MLP neurons of a small language model. Each row is named by its layer, matrix (up: input weights; down: output weights) and neuron, and shows model dimensions 96-191. Each number is 128 + 32 x the weight over its row's rms, rounded and kept within 0 to 255. Numbers have three digits each.
Before each neuron's rows, "fires on" lists the tokens most often at its 100 highest values on Wikipedia text that the model never trained on. A number after a token or word is its count.

fires on: " D" 22, " " 8, " c" 8, " C" 7, " L" 7, " P" 6
L8.up125:096163155141012031123094123152123142075070107153132066153150101145113145130139091142061153102123070136123135150159137169146186116108176134145174118078124100136080107111062126122111104157071178149065159149094070069152132124134147089171093082111176115139170137168114090169180133086115140131
L8.down125:141138141163119104138118085110113117121122121137140064086152115129182141134147115094046142191114111089132076069130100107163143155131089129146132113100127081172130156129097111148124127129117186102136160161141135154125084132210073168101125092155063182135127118123135105138135133129152174164

fires on: " and" 37, " or" 18, " the" 13, "," 9, "s" 5
L6.up284:116151143152080117111137160144099067124157084129145150156145088099096108204175119097106112169097046086128115145146123067112149181125120126085096157150175111124130169085112138109102093103119148142052143156131151191111127148135155139197116087155147142106114129130126112126135085099167117166
L6.down284:119171114155147143168192108171122138111134171097156148144175195075127080119118163142195189181172171139119105156102094108062141130127122104123059143108116099144121113120139111144122108083106100169137086138144141125151094110231140131075133132149128078136139152084133160133104094157063093128

fires on: " " 75, "y" 5
L14.up280:133078132116186121118093139115122103189174126138095077150124136101138133096135210133140141163172118128184133082114115131115124142159056144116095159110140114111091151081112085103076137134120095107132168106129170143123112098104172135155150148101059158125080152132186166141067167134142130120
L14.down280:125100135193130138141146060132136118125154160115211120143141128118101165136161107103126176058066156067092132145176080098114155099105079146134203081160141150106108175112183136169141141123110118079100110164135157152112191138114102128145109136144160099072112114107126156131129160155125165101

fires on: " at" 50, ")" 15, " by" 8, " At" 5, "M" 4
L14.up552:121074153132153140138164067110097145131119092115088095136188176110077086127132197175131209124074117109130100068125096151152090117131097089140106069079141155192129128123182131167127164123107127228074196161117135144146131188137072141114136084141144095150105152116161092107095122157111080083
L14.down552:149121099126131099092079122095102208123152170150147104132126121113107160170111124114098112077136118115105167157049165136156115172162153128102125155124134066109151124171027142093076137077110130084115137134160140055126170122153076158119157215110114133080129080130187156107149151161105110109

fires on: " T" 19, " G" 19, " M" 13, " J" 8, "z" 8, "k" 7
L8.up477:153150093112094119077119112130126116119136168121117094107106177072141149152142116146116131185072145148122111150152169147127088129120103089147108179135110112125104092133087132130148097110184100132124180098126206096116101127106112137156110136183138145115111096112154124118131147135125093106
L8.down477:119160125114136111134093114127128132063101114122172152157156107082088103131106163093107100173111139075159178134127105109124202106115096157138147121141100184075152177112163178093080090101137164155112146073139116083162161058163101145136114155144072136112123159057111188180177107160101109099

fires on: "," 43, "-" 34, "'" 7, "ological" 4
L6.up96:066143144084107119172164168132141181165185127204118130165095227099117129135119155137105112130131113138090131100144098081117153146140127093070122127126181112105135162060100143144116166141083062130101112169081107163145186110078153097140139094112145154151152074094124095094151118134113184130
L6.down96:173099095183111150102102144146141083077081107139099129129130133141129126142144094095155126105172139159129135064127129130148090085139150098160157134159125142125152086186137088090127064086116143164146175130134133141103165120161088049073070172121160148111028107120115091171174078091102129115

fires on: ";" 18, "ö" 13, " |" 12, " R" 12, "," 8, "ü" 7
L6.up333:148131131072104104116167135073119129139111178139231080144120087109117154129134105088146102144088144132148134118155111098122158085183165217104087157133096128075129122082104100108085084095026090121139134116104141154161152134133062094123198087182115120112130109091167126131136151194209099146
L6.down333:187084114151127131118119115117146093139090147107142157106107160110140132131095107146138130128111048115149140151097123137082110139176122166136116110104167083136143140120121164112137050090095119120098075181153158103131134120158098154129096172170128084141095121110088131155129054065116115108

fires on: " from" 37, "\n" 19, " by" 7, " at" 6, "″" 5, " Cam" 4
L3.up768:100081104128150127113140146153134181136069081102092137073122167178071082059129134123115159106154111151081145070121108120173137109171094133122137105160159143125110076053125162157165168152083109153114144164132090138156136115072132142155090158162145073151168094145163124108149137115114108129
L3.down768:159142151137129131089091145094199130164120098098118092160155111106141125192114137175147149121174097130145077108100100143126136086116138122102116129135157116118144235123093140160128122137113159129136176117097165150133096107140068037107208113130098107106142128123142140146150137101113154139

fires on: "s" 50, " even" 10, " areas" 8, " points" 5
L3.up699:139099144147108149155102192109098121094099191100139129172120121144080108061091136140133134146130163191124129123140110124140121119137127073099145107124126119081165091132135158119129108180041164106151131096173181114112171207123144136141134142130103097122084118124094171070111136118173077157
L3.down699:141181141194129158091071139118157104131119151101161111062116108089122089101091158124056161142124094120141032155143132089136150098132108122100180034142177152124137171133115114144082074150181191109125119157110161116143088161151110110092142094162128157167101083095184118063135140135098110154

fires on: " &" 20, " and" 15, "s" 9, "-" 9, ":" 8, "," 7
L14.up409:091136140093149150091129126162079159185144195167099127130105108108053141097131148160125124134114093110098137124159131159128165094171181131077117150090120123129158162147044140079109167131133145131090146120139096146075162129161181088156157154116166139184178070084114066144174114142175144113
L14.down409:112091129153111151130161101080132151119141158074164187173176112119087155127050176141132196177099142139163087134130152124119147137123111082120143084160110136164138142092094079132156106099112070082109132206120124133125098109106175123178135120100140129095152080150128115118059109147078135079

fires on: "," 34, "'" 16, "s" 11, " and" 7, " or" 6, "i" 5
L6.up471:063150168110142131123095130157104081164112137097168137185136137133088130207140089146093145121146122080119116149154133116093153164138167128120210123110130123102092174079115108108083129152204122107082142177152130068148064087123155123129128157066171127135171112108176098168148074098164156110
L6.down471:204100109159152115094121106143099188085159217138178105132088099111115127083150134152189093114100192184123136143134119125099146110101155125188116165173102093097090056139166148126124131148105184150150136162111129114194067108136169080132072034159117116146104115128090123114179116195103097079

fires on: "." 90
L2.up742:182121102159169160087139094111100067124133073196027131064131127139128166095138172124073086140145083119110101154138159177148119091112130108100125189140110110115136113128108198113168132111113163133121141132099100161102129174161137155138150255155132108171138101074135119100128103171184164124
L2.down742:106114155133185163179176120064118110132066076097092173091188118125091100104110128104129121125110076131144134159143182167138131140130101112133103121145107149107179126158145136056136138163118118081150156122084011111139098123152129093073159112148082125080115125162083103056177044159128095108

fires on: "." 56, "s" 31
L3.up736:102196104056185136104101136104076114125161167091115094082127163142092161066124092143111161147081131135112135103205128153117161124133150134130137127119165117108115111155111126129112093211168085143126109118126104124101164136143146177121166184180125130181128118089121081138117125116164123112
L3.down736:121131137083161103091151133146104141135136146128142079155095168129101139146151121175108043116118161057132113108153098126107152123131118163162029086116168140150131110128207153151128141128146130122145120109109122108097112146145168127146152216101051095156179077153106096200162130130161151131

fires on: " " 66, " \"" 18, "-" 9
L14.up27:138089179048112130144135127165111150183121105112101114135129169171066094147162080091088135079146102130097168108124112090106104153187138119094168123121084102067152159114116193150128131155102101132074150161145122064129166192113065064115090149178125112139101135096192168134164109099117137167
L14.down27:141141129198126078125187148079139102093127158069134107112112171095133145125101077147154140138163079125114126123116132092077140135141141106145154096129137088126135198132107188128132032109179158160155110120118109083184153139149159099092145117166133190128163153201149191096127093134136075106

fires on: " " 41, " re" 22, "-" 9, " income" 4
L10.up650:118178151121077168159082117137040174162102090116180110150091144122147111102143100115143114125097111090076090099089144156117125127149110118096127098089095072138151088069108101146085087142157105173108133176124145125108088215106090115088065185125148091115141175117173154189170061117148109121
L10.down650:091128115158137110101107158147171086176086086120075147145087154132152119140153053150142139071174097078122240135170122079069140139113115134096155099150071087118125180186077124145138080138117120114126112129101125157146137133137151115113126149166138110149071124125190115119128079139175124152

fires on: "." 25, "-" 24, "e" 9, "do" 8, "s" 7, "tro" 5
L4.up605:130135120105205089058182134108097172166136088214198045115129156125105126093081158120142092108157131131094097144163126153082113184168123096151091088126164138052150068155183166114114075156137104121138103142146147123104085139174166097110191052208116155121125104133101104124175086143113130077
L4.down605:116106129130124053154141085117116054164196135140108120158097090125080173098161072158072157128165142147130139086128126130106107140131158146057167156147131073145144160084149141143125063136120095148123152095120159139103110132115139109096090157107129145114165106126126112176095173126085176137

fires on: " the" 48, " |" 14, "s" 6, " more" 5, " most" 5, "ly" 4
L7.up85:076178011127041155128167132133168143181113126121078116134099114134160162191149143145137123122090149110128132137157134099120125107123144090142153125156172159155148089113151160089160099149100109137176160112056135087105149100161066104108144154170124117112071113014101109097130156096140158125
L7.down85:122154137126143153094059105135143101135137124087107151077137112167091100104097124159119170121159107149118152106081113164148139216158138151093123095111138120110143151116065167094168153102178126077188157157108103143126092148154088103137142106125094170119105080111117115152143136137103086091

fires on: "-" 18, " place" 16, "e" 14, "el" 7, "s" 6, "us" 5
L8.up215:166082134157213129085201124081173139112135159110157105117175171114104149119170107154101131136157100137102139149106157136082157154135104103102075154127075117058152115101108176137144086145081143131080089141078120083122067096119148139078101132148097151131172112084114139130159105069054158099
L8.down215:156162142150153119108169159087171112132176087149112118112132097060150091068134162139098116124119124164054102134143089104166111117084157112102091072123164116134070075100118109194150103144116131056142067150091118100145109098168159122066153152136119093122133097153092072128091112162180158100

fires on: "s" 40, " However" 16, "4" 6, "6" 5
L7.up65:145164062137087094146090136140092058216140104128079119132098149114116144072112115147117101133116111118105133148091122159129103162140084117130110138138147088131164155104124083127177140108164175089140120125099123139132080141129169165129187140132176161135146138144100107098207123093164076147
L7.down65:045105108157098141097087168100138111098117124117172090164134148118110120104157182133179145092113185141128121207108201192125133055080158099113181106079087158187129171103213070157137077067199177136084145132165179107069078121196148131141147098114161104171139117146116143068170158159089157123

fires on: "," 31, "s" 8, " to" 8, "t" 7, " (" 5, "ly" 5
L15.up153:189089133075118126119181052092143150125088157165102129112126091153104150185091131069145129109118157162118075202161117077130149112136124154145124165113105164177144106114170168082146100167104099168206158116143174105149129156180083097061096156101066117159136097095131143177103105130136190142
L15.down153:141108171145094125096132136158110169114094219090087120175165095105145125093155138180044125112147134186140120128135114084108152187119118131150113133165147097100091185147091138129126133048109106145113110122142099153105121112148166155129158054170164156071118130161127113046209151165146120068

fires on: "/" 22, "-" 20, "," 14, "&" 6, "g" 5
L4.up629:108122133140114148195125127128135080142130151097107116149097188096109110126170213170114129156182131143078134114106123135137138147193163095138054135097134103111159110092167115119117114095198090165099119155133072109135159132057140095127099046144142134159117131121138095111160167171106108168
L4.down629:143123116170056131106066098165151105135083122136186119120120119162126082112145088146166085110088114104158116093126067104117138133104096183091157211116154100106070095184092108143136113180073169112143155075178136124117120134151176119136094153089125196101129137069141163118153067144156158122

fires on: " " 32, " In" 10, "5" 9, "in" 7
L11.up796:135080111108147172097143114118105087197111160159113131196099120127126073144133176120096115146128094175176132150123152132110113126102067075112127179132116131157135144048144088074151166141182109110116135165117157138152135105094115095125096125114100169108106123151112155151088132157140151154
L11.down796:190112111088166109134120133108161122134153127106142154048151169135114128147110153178124163121132129147139192147174166172076092113135153124176142104137105125103166126164120106108072118138079091130141113118116156110083171156173154068146130124115141137094119126124123136079164119106072069163

fires on: "-" 64, " " 4
L6.up44:177161139110156150117126153129153115107115117082194058136109102167160087118185157162095084087114127141068144114106147127149120125159117146111139066127105073161162143200151159079170147144106185152127145137116073061105100125126140163100142142124125189110133089137153138118147057082124172168
L6.down44:091115185129162074086138124149140137149173142105169110097085124082090154144086045080115106167162116118107079104123155156096211116075104154139100185142179186095108091091153119154096106165155109185100097113073140158113186118140145038124157153119118102133143123112109126140135131117067175077

fires on: "st" 40, "L" 7, "I" 6, "ly" 6, "iv" 4, "din" 4
L4.up538:153132121109157152084082157175121109182165180110134153159084140174165098160116171108097158132125154119154091184137132096035103133102152161120132112120119138100113159110147112080129193143178157079085199084153126028081158137173140124094120129123170115091110143104084174162179225091110107084
L4.down538:180141082104085181141144108151140087093166058120100095126183095144091108167144110143139126112172117123129157138091123157170153173144163086105128105111084137067094086162123166145158062179128126134124138149157114069148061127087087118084161074178157101114165181185141176140086100056108156087

fires on: "-" 48, " the" 18, " |" 8, "born" 6, " a" 6, ";" 5
L11.up877:095143125114139120112122127100122139063100144191068120101135067183118187166149111144073159104115189128140139109093100136130122095141113087090108138186158152117144067152127182097123129138040135144098170127030165123117167118155131151047148118135128082138104135130114146176132127092142099111
L11.down877:115113148099138126147077170119161155105149233147129055172055135162089093101128063072105136169175104136154119135103138199075106107137133170087071143129114092101145124128116134082145193170110122059151104121147109112154151155135113138158111133068066114087081124184082119087175134071097162136

fires on: " " 52, " in" 20, "4" 5, "2" 4
L7.up539:188116143127128106140128189136172102154081144127137112066073171126119142174196135148119117126114100123116160087124129151102139160115122116111162089101103080134086157146120146043160157196129137106084127107194093170131136104095123173097156128099090159150137087158101155091077087126156144147
L7.down539:133138185104181143130090123161137169124175142119093154179113154104106123150099126064061152126095100120135049098119110087181193109096091121112120126175142108155121102206114100174072129143084092138073175124144135142108139130106085112146108114124167091138079124155143118114145148098084120143

fires on: "," 28, "-" 8, " co" 6, " or" 5, " its" 5
L10.up413:083156151129137083136153142148141133144091149173138146184092071099115099136117123172090133149148168152094169121128098103190116120146140128113134181142089096168099114079104106069109098074138175085138123159118125129145152099165153070126131095084174106204144124168097119240187104113193138104
L10.down413:142091111166150147111114181151118104138144135121138167143123126123098115151183110139139127156104090120108170125083166128115127046171151188157112129106146073109155144133143185171083160145071154102152123123147149123141162117161145137127050111212129153108119102147112072092139119115111115162